config.yaml
n_head: 3
vocab_size: 6146
rope_base: 10000.0
rope_fraction: 1.0
qk_norm: false
attn_scale: 0.0884
bias: "none"
init: "normal"
init_std_qkv: 0.022
beta1: 0.95
lr_head: 0.00575
schedule: "wsd"
final_lr_fraction: 0.05
batch_tokens: 65536
MLP neurons of a small language model. Each row is named by its layer, matrix (gate and up: input weights) and neuron, and shows model dimensions 48-175. Each number is 200 + 40 x the weight over its row's rms, rounded and kept within 0 to 999. A neuron's up and down rows have the sign that makes its largest values positive.
Before each neuron's rows, "fires on" lists the tokens most often at its 100 highest values on Wikipedia text that the model never trained on. A number after a token or word is its count.

fires on: "it" 23, "at" 9, "et" 8, "n" 6, " or" 5, " long" 5
L6.gate2023,264,184,185,106,195,221,292,182,194,247,179,205,237,143,234,263,276,210,146,166,185,189,204,234,235,287,221,178,191,207,219,111,184,242,222,204,233,165,255,184,254,206,228,245,179,202,246,200,179,194,160,156,241,163,196,199,240,229,220,198,211,139,192,170,180,190,214,226,199,138,178,246,239,153,189,190,116,188,154,208,145,154,226,221,205,165,183,216,256,106,200,271,197,176,229,182,168,170,215,205,177,209,199,210,178,151,162,229,151,192,265,230,202,249,235,161,216,262,192,193,215,221,161,202,195,197,198,273
L6.up2023,168,190,206,230,300,225,192,150,227,214,172,157,185,143,201,121,252,221,131,234,135,178,234,269,185,206,183,166,198,166,161,154,192,166,225,220,189,199,197,246,140,166,174,186,202,178,148,178,226,258,119,184,170,206,210,224,207,187,186,258,237,181,231,196,237,102,210,122,154,198,226,171,215,161,160,141,170,224,142,230,220,151,164,172,133,204,151,233,232,226,198,224,166,210,247,257,149,230,245,220,113,198,202,214,177,213,143,176,145,215,303,188,171,194,218,186,192,222,216,173,209,146,202,215,194,198,232,237

fires on: "or" 25, "an" 7, "am" 6, "ore" 4, "le" 4, "M" 4
L5.gate1759,164,246,211,246,193,186,203,211,194,231,245,205,228,188,212,185,237,216,224,218,204,183,102,218,253,202,184,266,136,192,263,191,214,173,235,183,174,255,249,234,173,155,157,242,220,183,192,119,133,273,165,120,219,158,181,221,147,172,201,192,163,242,206,183,164,153,227,195,136,247,244,134,200,193,215,239,182,176,222,229,266,174,96,132,169,211,154,131,191,237,158,257,179,299,135,132,187,156,257,241,214,292,144,168,246,251,182,140,198,196,249,202,272,106,174,189,246,147,219,151,203,189,166,155,200,147,232,144
L5.up1759,158,255,245,102,267,185,192,226,181,232,226,220,230,240,233,250,181,143,160,176,174,174,185,264,209,153,128,221,96,200,242,197,118,177,185,177,161,210,213,198,152,181,146,195,219,162,205,233,139,269,237,145,189,219,214,152,194,142,164,249,210,241,178,214,120,187,204,239,216,216,143,158,206,229,167,209,195,205,226,130,242,165,198,169,225,250,158,220,124,201,221,265,266,256,183,245,147,205,244,302,203,309,207,176,263,183,226,116,204,248,267,227,313,173,241,125,211,181,130,202,232,189,241,202,247,106,194,202

fires on: " G" 53, "- G" 8, " | G" 7, "%" 5, "ai" 4, ", G" 4
L6.gate602,222,265,269,136,262,192,162,176,163,181,186,174,182,188,170,251,203,192,162,218,171,219,208,243,203,159,184,212,207,220,244,175,243,194,175,222,181,242,224,184,191,189,198,191,206,116,227,110,266,183,201,182,207,200,132,192,231,201,263,152,178,250,253,174,162,254,195,155,136,207,211,193,168,194,189,233,213,173,128,213,164,176,195,236,229,229,231,233,267,121,257,243,151,158,166,183,193,158,242,161,178,198,214,234,198,237,173,217,196,246,286,151,173,210,235,201,200,226,247,85,231,252,209,195,243,241,214,229
L6.up602,167,203,213,161,175,149,224,226,116,206,171,245,229,218,210,152,257,216,198,205,206,160,209,197,246,217,204,184,151,255,181,226,217,227,147,171,202,304,171,235,134,180,204,229,212,202,188,161,132,328,268,230,192,227,277,198,174,256,229,233,158,249,147,220,261,191,181,246,198,179,285,178,242,196,140,180,179,233,290,97,158,219,182,175,155,237,157,189,247,174,156,255,185,202,192,205,147,195,208,184,195,213,191,118,228,209,199,213,173,223,216,202,220,271,181,170,215,206,216,140,172,213,230,203,243,216,181,151

fires on: "z" 19, "k" 15, "ad" 11, " Az" 8, "ed" 7, "iz" 4
L5.gate1399,181,237,154,190,248,248,215,138,231,232,222,265,170,284,172,234,128,185,185,187,171,325,173,148,110,200,223,160,213,182,237,227,199,211,140,152,167,226,229,130,191,229,229,187,139,248,191,240,189,235,207,132,169,175,196,150,223,283,191,180,289,235,188,208,163,217,221,210,258,161,158,250,162,233,177,207,207,189,152,207,250,172,227,223,215,219,179,160,228,186,267,165,152,179,194,231,222,225,233,144,213,211,164,163,157,178,136,246,151,233,202,171,223,146,220,145,269,299,222,223,195,200,188,213,154,208,214,161
L5.up1399,269,152,138,333,148,194,195,198,209,190,143,161,230,232,166,205,224,235,226,238,228,187,241,155,202,146,216,250,142,173,185,232,219,260,248,187,234,193,198,255,229,202,271,200,173,210,215,204,139,242,291,184,186,208,227,255,188,208,193,167,256,160,177,197,224,157,162,251,262,213,149,220,234,157,191,228,177,211,169,120,259,262,152,167,197,214,227,160,167,192,241,208,116,202,205,197,201,232,188,177,193,182,168,153,282,223,142,161,181,153,213,186,200,100,147,283,174,212,181,236,185,156,167,162,171,246,125,227

fires on: "ic" 38, "ik" 7, "ev" 4, "n" 4
L5.gate1701,194,156,219,170,189,269,273,176,227,165,205,167,189,143,178,205,198,202,206,200,209,168,116,207,179,161,193,225,172,165,142,126,175,134,176,254,264,195,205,200,166,138,180,223,199,283,143,162,244,315,240,260,224,179,245,163,220,283,254,194,185,207,207,287,294,265,191,215,227,218,241,167,153,241,165,138,209,250,279,205,150,204,194,235,194,218,313,218,263,135,228,177,184,169,237,278,149,255,200,153,200,157,133,230,237,201,135,173,290,225,177,230,137,273,221,221,248,167,218,225,169,165,212,223,168,302,114,193
L5.up1701,239,186,282,152,87,223,169,145,262,196,222,209,265,228,226,187,178,173,172,200,251,184,175,226,259,176,160,171,206,211,180,103,182,227,210,284,226,230,121,214,157,179,161,238,235,163,206,157,192,231,199,245,266,156,292,124,199,242,206,213,106,233,214,211,206,199,169,225,187,116,181,259,205,192,181,163,200,130,292,219,167,193,277,286,199,167,215,219,186,234,261,215,180,141,251,187,181,173,110,163,155,232,174,192,246,242,201,232,175,182,160,195,108,227,180,120,220,225,209,211,182,204,153,199,170,207,242,175

fires on: "\n\n" 23, ", and" 9, " -" 8, " where" 7, " later" 6
L5.gate1882,232,258,212,267,191,207,253,176,242,159,114,163,155,261,243,220,217,187,137,167,275,102,235,211,154,141,214,246,267,191,209,160,187,233,230,204,164,146,173,190,216,197,137,204,165,154,215,177,172,210,237,223,215,134,232,159,190,163,164,248,178,199,143,190,227,238,196,235,266,154,154,180,145,175,117,162,196,154,187,113,232,266,177,179,180,170,192,229,250,217,146,151,265,238,191,138,214,156,231,194,191,233,277,261,182,205,203,131,210,192,194,195,202,210,186,132,184,267,180,234,177,144,190,215,297,234,214,210
L5.up1882,245,204,176,202,243,177,262,209,133,146,197,259,184,317,246,207,225,224,177,106,228,177,203,288,138,177,214,241,241,171,153,273,230,165,174,193,151,143,213,245,222,220,173,144,172,149,178,188,217,129,206,171,48,203,215,193,257,186,207,225,199,221,121,194,237,160,177,115,161,148,122,237,168,202,268,225,249,156,195,187,249,219,163,297,152,164,144,233,229,196,127,233,209,178,153,286,178,167,175,175,208,213,285,239,226,149,217,203,209,152,216,192,143,192,112,193,301,223,188,164,231,179,187,128,183,165,216,244

fires on: "em" 23, "est" 15, "en" 13, "r" 7, "yp" 5, "on" 5
L5.gate536,155,162,176,211,209,176,203,204,322,195,215,182,217,156,212,242,169,262,159,207,279,204,149,206,172,228,197,260,173,168,243,159,233,181,135,253,163,241,209,253,208,181,164,209,197,135,157,157,189,259,184,168,162,237,241,238,202,303,152,253,155,214,253,235,202,213,144,236,207,115,233,199,204,239,226,149,171,221,215,254,245,227,237,175,99,245,158,159,189,198,221,252,256,158,134,236,140,236,235,248,182,196,227,240,217,218,239,256,179,211,242,190,235,164,184,267,234,232,167,207,227,193,275,188,250,170,242,199
L5.up536,201,214,147,215,247,193,201,248,177,170,284,178,225,232,160,221,196,210,213,230,256,229,187,198,179,270,153,240,238,221,237,214,181,240,163,151,128,98,157,171,249,184,213,202,195,235,263,189,176,243,167,213,73,165,239,224,192,138,262,234,207,173,273,269,214,253,233,193,232,232,210,255,190,239,189,180,176,199,253,204,211,192,152,239,82,162,204,207,192,209,245,218,218,213,203,245,186,143,229,215,270,183,214,181,182,177,126,225,123,207,180,244,236,253,204,211,158,147,212,201,165,203,197,186,202,150,215,198

fires on: "o" 26, "is" 9, "ode" 5, "od" 5, "u" 5
L5.gate369,166,280,243,194,184,131,194,213,228,195,152,161,228,144,146,204,278,145,188,206,175,214,223,168,230,192,258,245,178,234,194,238,106,180,254,249,267,199,199,185,213,240,209,188,160,163,165,230,204,247,225,217,183,121,146,132,134,201,202,221,195,140,222,184,190,270,202,167,219,154,184,162,190,114,247,163,269,152,181,139,222,141,231,172,167,200,184,237,257,269,246,162,108,173,237,220,265,192,208,148,128,219,153,264,195,138,203,160,154,229,173,298,186,145,225,185,212,162,183,190,227,214,137,179,163,233,240,175
L5.up369,220,220,161,212,176,230,189,187,188,179,185,227,159,161,172,225,202,169,237,234,236,167,199,164,187,200,208,189,222,164,193,145,160,194,119,211,209,218,247,172,251,102,239,198,202,117,231,121,239,145,204,117,224,199,134,173,156,175,276,130,214,227,261,250,193,141,258,208,75,166,266,232,263,242,193,236,181,182,178,249,166,198,210,161,186,170,201,134,209,222,226,210,224,161,265,187,151,238,197,196,177,158,135,220,240,307,206,238,197,228,221,257,254,169,228,226,251,160,247,193,155,161,202,180,199,225,173,192

fires on: "," 17, "it" 11, "l" 11, "ot" 7, "ic" 4
L6.gate779,186,201,273,184,275,197,201,205,158,185,244,217,152,232,283,210,198,183,256,279,274,236,175,257,206,199,251,205,181,210,138,139,124,194,192,247,182,198,157,232,190,240,191,147,99,131,233,182,210,234,158,190,302,181,189,166,243,171,174,240,223,281,164,285,149,188,211,201,147,165,166,157,147,237,139,209,156,192,191,206,163,266,169,231,183,217,179,149,208,176,224,319,137,129,185,237,144,143,148,191,138,150,157,188,184,248,171,125,240,146,191,215,221,211,218,192,131,230,142,241,222,210,200,191,237,198,225,185
L6.up779,228,191,177,151,211,221,213,233,215,181,210,253,173,232,266,162,227,216,190,141,151,216,179,238,160,251,200,174,199,125,230,231,216,220,258,218,230,177,225,128,207,252,156,194,165,145,160,83,200,193,217,223,191,148,239,231,108,170,200,203,215,227,182,193,202,245,184,187,177,210,129,170,226,185,176,215,212,242,148,253,243,253,172,271,267,189,148,124,200,193,121,246,182,187,227,278,196,215,139,187,186,220,218,216,186,166,176,264,222,206,274,291,212,253,163,173,266,223,225,262,250,226,166,232,222,209,222,255

fires on: " | " 35, "0" 11, "2" 8, " |" 8, "% |" 5, " | A" 5
L6.gate29,153,262,187,196,255,213,144,255,215,143,220,183,212,154,165,216,208,163,152,246,171,247,206,223,201,195,227,236,168,140,219,283,186,279,200,208,232,223,199,222,218,215,166,193,220,69,222,189,222,224,172,204,154,162,230,219,161,226,216,182,162,213,239,235,248,277,229,252,148,159,240,121,209,188,186,201,171,224,178,138,173,132,254,198,226,133,150,382,224,228,211,167,243,248,191,135,165,187,268,144,185,208,217,184,249,202,215,277,149,211,203,219,187,154,191,160,224,256,200,179,211,179,237,159,181,243,157,262
L6.up29,268,241,182,209,191,220,169,221,232,131,239,168,175,155,188,198,194,185,163,192,173,179,171,158,153,172,246,185,178,187,137,237,216,142,176,223,240,156,170,254,197,264,130,153,282,94,259,200,209,150,201,206,202,213,283,229,137,200,238,207,213,177,222,264,265,219,235,173,194,227,155,246,251,183,173,197,202,198,178,229,196,145,122,110,251,140,250,237,201,241,252,229,228,305,211,208,184,193,198,232,234,160,201,188,259,255,255,100,168,214,163,289,221,189,188,222,216,181,155,176,216,235,247,282,193,253,143,207

fires on: "." 38, "\n\n" 9, "===" 4, "s." 4, ", and" 4
L5.gate892,169,161,185,188,262,258,248,194,227,196,200,262,203,111,203,194,202,168,240,219,210,198,166,230,165,173,170,156,201,121,159,157,261,304,108,268,175,198,205,235,129,116,133,170,182,90,174,219,233,223,171,235,186,189,190,208,198,188,175,210,172,202,127,162,245,185,248,174,294,211,278,166,272,251,213,220,218,219,230,193,242,251,171,262,134,181,153,200,236,148,265,181,189,189,145,169,200,194,181,213,252,213,252,205,259,189,214,176,190,163,200,185,207,205,213,205,177,238,199,241,228,155,208,153,284,269,321,169
L5.up892,220,169,213,237,249,270,217,234,217,196,221,268,288,250,210,227,236,204,218,169,260,191,140,237,163,122,194,248,223,220,179,177,187,248,162,213,171,153,264,210,232,221,165,189,157,253,174,265,268,161,168,200,131,217,224,240,204,238,213,230,152,201,145,174,218,135,215,175,240,192,225,248,184,208,254,199,285,230,253,169,154,216,259,250,174,158,151,201,162,138,230,104,239,224,195,122,262,149,143,221,203,268,240,233,204,187,208,259,173,225,204,164,236,195,227,146,152,188,200,275,298,156,152,211,210,190,248,217

fires on: " $" 22, " £" 10, " don" 8, "ate" 6, "one" 6, " |  |  | " 6
L5.gate1662,215,173,261,167,219,241,201,213,195,186,209,190,184,121,255,141,192,203,178,213,229,146,189,185,244,304,268,177,146,203,228,212,242,265,188,155,220,268,222,187,172,243,173,295,201,235,204,222,223,213,217,167,212,229,201,208,176,260,251,241,208,92,282,239,168,198,244,131,204,224,186,158,210,263,248,261,227,207,269,156,164,249,242,162,234,249,171,223,232,185,123,260,273,157,170,177,162,220,268,164,177,238,180,158,203,275,235,248,196,221,183,199,193,169,234,201,175,220,181,141,138,237,225,148,227,205,174,195
L5.up1662,191,169,203,184,197,235,200,162,228,261,206,173,176,163,203,137,136,155,220,110,205,160,210,193,225,156,209,199,239,184,192,206,169,245,205,151,217,170,165,218,198,129,245,158,175,275,199,141,225,228,236,175,248,201,219,194,168,269,203,196,213,215,243,216,175,231,215,234,182,134,201,172,227,146,202,199,225,182,207,187,234,147,278,112,148,160,119,174,238,219,137,258,247,178,157,156,164,207,190,227,130,166,178,202,219,223,235,149,210,249,201,156,187,95,180,165,177,294,160,171,177,140,189,229,174,195,127,186

fires on: " head" 13, "h" 12, "ad" 12, " father" 12, "k" 5
L6.gate130,219,276,123,206,223,235,229,325,236,181,139,163,164,260,277,175,218,195,170,136,171,152,190,221,187,176,209,241,233,190,210,136,220,256,131,153,184,205,149,176,320,160,220,218,214,269,193,179,174,170,173,175,169,196,232,198,172,210,215,251,206,213,170,246,211,222,253,231,153,171,206,171,220,304,158,233,209,194,155,284,224,196,201,229,246,228,229,226,161,191,280,170,136,241,171,231,196,223,192,262,189,216,157,172,294,251,231,142,191,182,247,173,200,213,218,157,239,205,220,200,224,227,196,136,208,150,244,229
L6.up130,243,253,210,166,153,218,195,181,159,254,173,133,226,296,219,240,213,250,179,119,245,175,158,171,227,197,201,253,180,193,182,160,158,215,252,185,204,156,264,182,218,146,210,176,227,170,202,200,151,214,241,136,228,181,264,196,196,245,188,190,162,251,189,179,184,242,250,149,279,223,228,150,183,140,230,203,203,192,148,212,186,219,222,171,211,150,278,257,157,210,188,267,172,249,131,191,153,247,246,130,215,274,201,170,238,192,187,193,191,304,200,265,241,187,190,259,237,226,166,225,200,149,175,255,232,246,199,226

fires on: ":" 45, "et" 12, "ig" 8, "ry" 6, "ing" 6, "z" 6
L5.gate1752,204,168,146,238,188,251,239,113,227,102,171,157,230,196,174,219,197,209,214,206,190,227,230,285,205,239,164,222,173,208,198,112,187,164,167,206,178,186,227,199,206,242,149,273,242,253,251,250,271,211,224,195,186,204,224,255,139,212,166,228,192,233,205,226,209,188,238,209,154,187,155,188,194,202,204,170,226,210,149,191,230,279,157,218,198,157,149,178,192,206,210,167,193,141,174,234,246,208,259,228,223,236,187,177,178,161,192,297,197,234,264,170,214,168,198,269,95,272,186,208,208,171,236,218,200,179,191,147
L5.up1752,138,151,173,225,178,225,219,133,216,90,173,196,212,171,126,224,170,224,268,208,228,232,238,209,241,204,114,140,190,180,190,182,194,196,205,246,176,165,173,202,220,273,148,187,206,332,235,210,229,208,180,155,193,176,168,172,128,180,231,222,189,253,196,197,250,179,194,167,118,173,202,163,258,228,225,175,258,211,177,211,207,211,141,213,160,146,116,234,198,182,206,180,184,156,171,228,262,171,149,259,230,233,185,195,215,186,203,231,176,254,226,163,210,202,175,207,111,240,199,159,245,215,204,231,237,131,193,169

fires on: "id" 19, "ic" 16, "or" 10, "ity" 8, "it" 7, "ad" 6
L5.gate688,196,162,257,241,174,237,247,227,272,236,187,169,220,225,159,190,186,193,245,231,214,207,196,191,201,252,249,246,250,250,209,149,252,241,111,241,227,259,158,209,196,142,234,148,224,136,251,195,147,96,195,174,165,235,217,214,181,230,197,184,227,276,202,214,147,195,199,250,187,158,141,239,194,184,206,202,223,154,260,178,320,185,213,279,240,270,138,169,131,253,213,194,190,194,234,224,194,269,139,222,241,176,213,192,233,197,177,155,183,119,268,150,238,188,165,217,192,207,178,254,231,172,182,174,235,252,137,194
L5.up688,181,113,145,142,242,231,234,219,236,130,239,240,219,225,269,185,188,201,190,183,258,155,164,160,215,213,93,302,97,195,217,192,176,274,232,185,273,254,284,256,155,221,193,223,191,210,218,128,167,225,171,157,191,212,139,258,217,185,168,166,220,168,183,173,208,234,231,190,222,231,211,157,217,146,124,248,204,246,271,170,229,121,161,244,193,196,177,104,164,275,233,277,192,200,218,275,227,216,188,157,147,237,237,202,203,237,133,153,204,195,248,185,220,257,255,197,254,257,151,239,156,155,240,153,242,184,234,155

fires on: "r" 23, "on" 19, "ion" 11, "ann" 5, "onn" 5
L5.gate1842,227,268,154,244,243,169,186,205,221,209,227,201,222,192,226,215,191,126,231,279,275,168,182,261,195,224,254,174,206,182,238,178,204,224,280,185,220,190,205,192,219,239,165,280,208,115,144,250,160,88,236,146,210,256,208,195,211,287,199,188,209,188,267,257,229,177,135,202,237,265,198,253,181,195,193,140,135,205,198,239,218,202,181,229,159,181,199,182,199,137,119,208,268,209,160,225,221,200,168,139,164,222,198,233,230,219,246,310,213,234,184,211,167,177,289,191,233,177,129,231,206,138,187,129,241,225,169,160
L5.up1842,253,240,240,211,203,206,213,262,220,172,184,183,222,282,209,163,267,245,223,211,188,182,205,247,218,205,159,170,255,237,208,197,200,220,223,156,182,193,156,139,254,164,161,215,168,181,168,175,175,191,217,165,216,192,241,146,140,214,164,160,300,202,211,224,138,208,110,216,228,197,246,179,241,141,181,155,243,244,199,172,227,226,211,226,62,205,173,189,218,195,184,235,230,173,227,233,197,185,191,266,130,200,241,268,180,255,207,228,207,257,235,245,210,208,220,217,185,184,113,196,156,264,223,171,192,142,131,157

fires on: "-" 54, "/" 16, "–" 8, "ill" 7, "—" 4
L6.gate1518,206,236,234,258,276,187,155,195,282,278,156,144,241,116,164,208,221,235,192,250,216,216,184,176,100,237,249,162,247,106,175,197,207,289,186,190,215,169,219,164,146,290,227,137,189,175,255,203,198,161,185,244,188,204,241,159,163,193,148,138,150,187,156,178,231,245,242,167,219,212,249,221,137,210,157,237,226,191,189,261,196,95,130,165,277,232,201,170,168,189,227,218,185,226,236,169,169,248,171,210,232,189,227,226,234,263,174,152,143,176,202,183,123,246,178,216,204,179,179,138,280,204,222,108,237,188,225,210
L6.up1518,231,225,219,235,224,254,177,160,223,187,182,190,160,156,136,250,254,247,181,238,179,144,193,121,187,86,241,127,218,164,192,178,222,200,144,283,234,196,241,135,200,160,157,145,166,148,248,199,237,181,137,197,135,229,214,92,210,129,191,223,205,234,188,191,189,160,243,181,169,230,208,156,204,258,236,238,194,198,193,197,159,230,214,244,218,196,146,152,218,75,157,242,199,196,181,195,239,263,229,220,232,246,156,197,118,239,164,218,174,189,182,179,188,188,207,190,204,177,233,208,188,171,235,190,224,232,162,177

fires on: " | " 23, "ure" 9, "ing" 6, "ance" 4, "ores" 4, "oc" 4
L5.gate558,175,215,140,225,194,253,254,179,138,239,196,236,219,144,199,184,168,166,163,185,175,198,206,251,244,200,234,214,140,185,254,216,79,182,147,221,233,163,218,192,161,200,232,121,199,169,255,158,230,272,243,180,254,229,252,184,238,223,194,205,179,204,270,162,214,164,168,185,201,212,274,193,210,164,113,201,233,247,192,189,266,285,192,215,147,139,264,145,258,244,217,142,223,164,157,208,185,213,241,214,165,180,171,223,221,217,254,263,240,162,226,248,187,175,223,181,206,208,123,251,168,237,196,237,168,246,188,163
L5.up558,239,154,183,222,211,255,274,234,214,222,208,219,218,151,167,201,237,177,152,121,226,211,206,264,239,219,200,163,145,215,253,189,152,156,177,123,196,160,159,156,177,188,204,187,194,182,165,216,210,333,177,191,306,243,240,261,240,177,143,123,183,199,301,202,236,210,209,195,203,238,215,221,238,199,212,174,229,225,195,209,239,267,221,279,196,221,197,202,268,259,164,161,223,204,207,214,195,200,192,165,170,121,214,193,316,233,262,264,227,196,208,232,223,231,137,96,219,158,208,225,186,245,214,240,272,289,227,111

fires on: "g" 28, "st" 25, "c" 9, "esc" 7, "sc" 6, " cre" 5
L5.gate2031,217,167,189,165,213,200,159,242,129,184,154,163,144,188,226,246,182,121,230,241,199,234,238,202,208,244,168,210,232,212,228,138,255,179,215,245,260,158,229,247,215,187,175,184,212,250,169,126,251,138,143,217,261,281,156,203,127,241,283,210,138,235,130,172,78,203,251,218,203,109,176,199,145,266,216,165,205,191,203,172,197,174,216,216,193,154,283,222,215,179,208,260,140,203,179,200,203,242,222,104,227,259,156,121,193,175,212,202,255,219,186,101,198,183,188,193,203,149,178,210,160,213,229,280,202,189,191,150
L5.up2031,153,171,135,123,158,173,112,184,210,332,236,212,208,204,221,205,253,193,270,260,205,261,224,156,161,182,282,171,227,296,229,209,139,211,206,157,203,197,153,208,107,210,144,202,198,232,178,208,314,211,256,172,227,199,159,241,242,178,152,195,224,200,177,190,217,149,183,211,157,241,277,229,239,148,250,201,187,210,175,167,242,283,127,189,162,186,224,184,216,250,210,216,200,247,230,161,188,169,187,220,153,186,211,144,226,256,135,142,284,192,194,153,149,206,189,220,149,268,208,280,277,248,198,143,249,206,223,176

fires on: "ill" 19, "ock" 18, " turn" 10, "ell" 6, "ent" 4
L5.gate982,206,134,228,167,206,225,299,207,132,202,181,184,158,97,183,188,238,241,168,175,148,205,185,217,175,268,172,215,267,210,252,190,235,170,193,192,177,131,287,193,197,224,174,186,172,174,170,182,225,207,182,177,216,231,191,225,229,176,212,227,227,202,197,156,223,237,161,196,147,258,136,245,232,123,189,160,138,193,229,188,203,168,218,222,210,183,183,166,239,159,238,152,183,176,188,243,213,144,233,207,209,169,174,218,248,225,216,249,212,281,189,207,256,188,161,207,212,187,204,156,219,202,238,168,168,190,190,167
L5.up982,167,233,208,189,224,164,168,180,157,102,199,270,248,153,258,194,193,230,235,130,109,201,191,138,199,230,225,187,190,189,220,299,190,239,255,157,178,226,310,143,172,164,163,191,218,149,88,212,203,227,138,109,127,217,219,205,237,179,226,177,202,176,194,263,163,217,161,229,207,148,284,223,290,145,188,205,165,150,191,201,220,179,202,183,198,159,139,222,237,219,235,204,224,169,208,186,183,197,186,191,231,191,141,254,196,196,174,242,209,174,187,197,207,207,260,187,226,200,196,193,228,151,176,140,176,182,242,153

fires on: "\n" 44, " |" 10, "v" 8, "d" 5
L5.gate380,198,217,191,220,179,201,236,206,161,216,129,212,230,159,191,205,220,198,184,183,251,190,196,206,116,229,247,117,265,213,208,228,201,235,210,164,234,183,145,200,256,175,164,219,162,182,167,172,162,254,166,212,167,229,196,183,240,241,213,209,190,162,189,223,226,134,264,195,133,219,190,189,164,271,268,189,157,237,169,252,214,188,204,194,239,156,243,169,214,250,216,253,163,197,217,208,181,184,214,145,277,236,225,178,164,122,213,148,224,226,250,180,203,176,291,195,264,182,265,162,207,226,260,200,238,223,199,167
L5.up380,196,166,195,264,189,187,213,231,228,176,185,155,269,227,191,157,159,167,204,185,214,189,186,163,184,169,211,187,176,302,207,173,315,159,201,203,230,216,182,240,213,267,153,202,195,277,175,200,142,224,255,181,263,261,211,247,160,208,178,162,205,191,179,172,206,131,223,184,237,185,160,264,199,183,198,143,229,175,277,229,260,268,188,178,184,218,179,224,226,143,130,172,155,241,166,195,209,223,149,155,206,166,193,184,225,256,208,131,223,237,204,258,273,223,240,182,155,288,220,144,225,234,194,225,208,268,212,175

fires on: " made" 23, "ized" 9, " based" 6, " used" 6, " set" 5, "duced" 4
L6.gate893,251,189,162,190,143,201,226,190,278,189,265,172,213,269,189,314,259,235,221,254,252,178,204,226,172,178,181,203,226,166,208,215,230,147,207,218,135,239,169,214,172,226,222,168,273,195,163,137,209,170,262,190,186,213,243,226,185,191,153,218,181,223,214,186,211,117,214,244,194,210,187,223,240,238,176,230,181,172,162,205,285,181,197,156,180,169,227,214,244,179,250,202,170,252,257,233,210,262,183,227,202,217,211,135,91,220,210,290,268,238,308,190,160,188,173,248,238,184,148,264,174,166,244,191,167,237,214,273
L6.up893,240,212,175,116,246,158,153,238,206,216,256,138,156,76,256,249,202,170,276,229,224,221,163,203,157,279,175,184,189,203,132,162,217,226,179,204,236,132,182,157,130,122,194,196,259,130,255,212,242,121,223,194,154,262,140,171,167,190,213,186,159,198,239,207,181,173,190,191,228,222,224,204,205,189,221,193,214,207,193,181,243,187,127,230,330,166,207,161,200,137,177,153,244,170,183,173,73,168,219,208,173,239,186,166,234,118,268,238,219,265,245,218,222,258,242,246,188,166,202,158,182,183,209,216,164,253,251,191

fires on: "ol" 24, "ic" 15, "od" 15, " or" 5, "o" 5
L5.gate4,188,142,196,127,169,202,194,184,212,182,158,217,151,152,164,231,235,248,278,200,263,162,221,181,231,147,119,218,223,232,157,164,209,221,189,159,231,204,273,179,198,157,205,254,230,197,266,201,191,173,130,139,208,199,195,137,158,297,250,219,285,255,129,186,157,129,193,94,216,230,190,256,191,139,167,237,117,174,190,189,221,121,228,210,217,141,246,159,178,178,213,163,141,162,202,260,190,236,190,110,174,185,170,200,207,161,146,160,213,251,244,169,165,213,200,218,284,209,169,235,177,165,125,198,172,259,213,124
L5.up4,191,200,180,162,213,109,163,155,227,224,189,169,175,173,167,235,197,202,194,222,211,183,233,214,239,237,204,171,190,145,113,159,170,293,168,170,217,160,151,294,185,143,173,77,250,117,243,181,143,177,242,129,257,137,237,173,197,181,189,211,237,187,159,194,220,170,262,197,157,246,251,277,287,248,134,210,219,116,118,162,212,187,190,149,236,120,220,144,223,222,229,185,198,203,184,221,185,158,261,230,195,237,220,184,175,157,224,278,232,210,166,157,198,239,159,191,237,161,217,200,161,202,143,178,193,245,177,159

fires on: "-" 44, "/" 7, "en" 4, " re" 4, " role" 4
L6.gate702,214,148,225,231,176,153,214,197,228,272,166,224,204,195,177,199,235,179,250,190,210,175,175,208,185,202,234,208,221,221,203,193,227,250,133,211,189,230,197,181,219,204,162,232,197,142,226,256,188,183,153,195,168,278,148,187,154,222,222,137,156,185,182,151,210,124,240,227,153,186,170,112,199,223,243,238,184,170,231,176,204,148,224,168,128,247,195,203,158,171,240,187,182,208,236,194,247,238,210,199,168,185,169,334,287,250,163,194,151,162,128,257,181,223,224,212,223,181,125,204,266,281,252,206,242,216,197,222
L6.up702,243,160,226,275,180,141,165,134,190,131,214,137,164,143,192,212,215,178,279,250,190,235,278,199,226,160,241,237,214,244,129,258,169,246,142,219,179,235,233,210,138,168,239,277,203,222,225,222,137,229,240,206,204,178,236,171,280,175,221,180,178,204,182,248,185,250,239,214,128,167,199,119,202,140,162,187,197,216,228,162,167,264,209,182,143,229,216,209,181,174,212,158,256,224,244,177,267,254,178,155,216,211,90,214,182,244,159,211,228,240,214,148,204,255,214,268,200,209,210,221,170,203,292,161,211,225,214,213

fires on: "P" 15, "ap" 13, "ash" 10, "or" 6, "S" 6, "le" 5
L5.gate163,155,229,169,230,192,260,232,192,156,246,157,164,271,214,194,197,217,189,191,247,196,151,143,265,233,322,270,267,201,190,218,231,197,319,147,192,136,145,239,203,147,217,201,204,197,126,146,327,187,258,232,208,171,195,165,277,173,105,196,126,149,211,218,131,143,143,141,183,174,144,220,248,212,232,205,192,174,176,216,175,225,171,252,209,200,263,223,275,197,184,180,237,181,205,169,219,194,217,231,126,254,207,208,224,232,264,274,197,197,192,214,194,179,123,171,168,226,211,208,199,218,202,182,190,227,248,268,146
L5.up163,250,154,250,205,215,160,205,147,225,197,163,281,193,160,238,181,181,231,166,254,228,159,232,124,185,220,231,226,224,192,209,87,156,174,205,271,135,187,141,197,264,244,180,180,190,247,259,155,177,182,252,181,248,196,150,208,191,210,231,254,165,154,239,155,256,163,271,176,257,186,114,189,192,210,223,213,295,169,218,207,189,178,233,194,179,269,192,188,188,202,154,235,270,238,120,186,316,167,189,223,204,208,209,256,196,299,176,134,190,245,250,238,243,197,232,118,152,218,175,171,218,111,245,200,208,149,174,207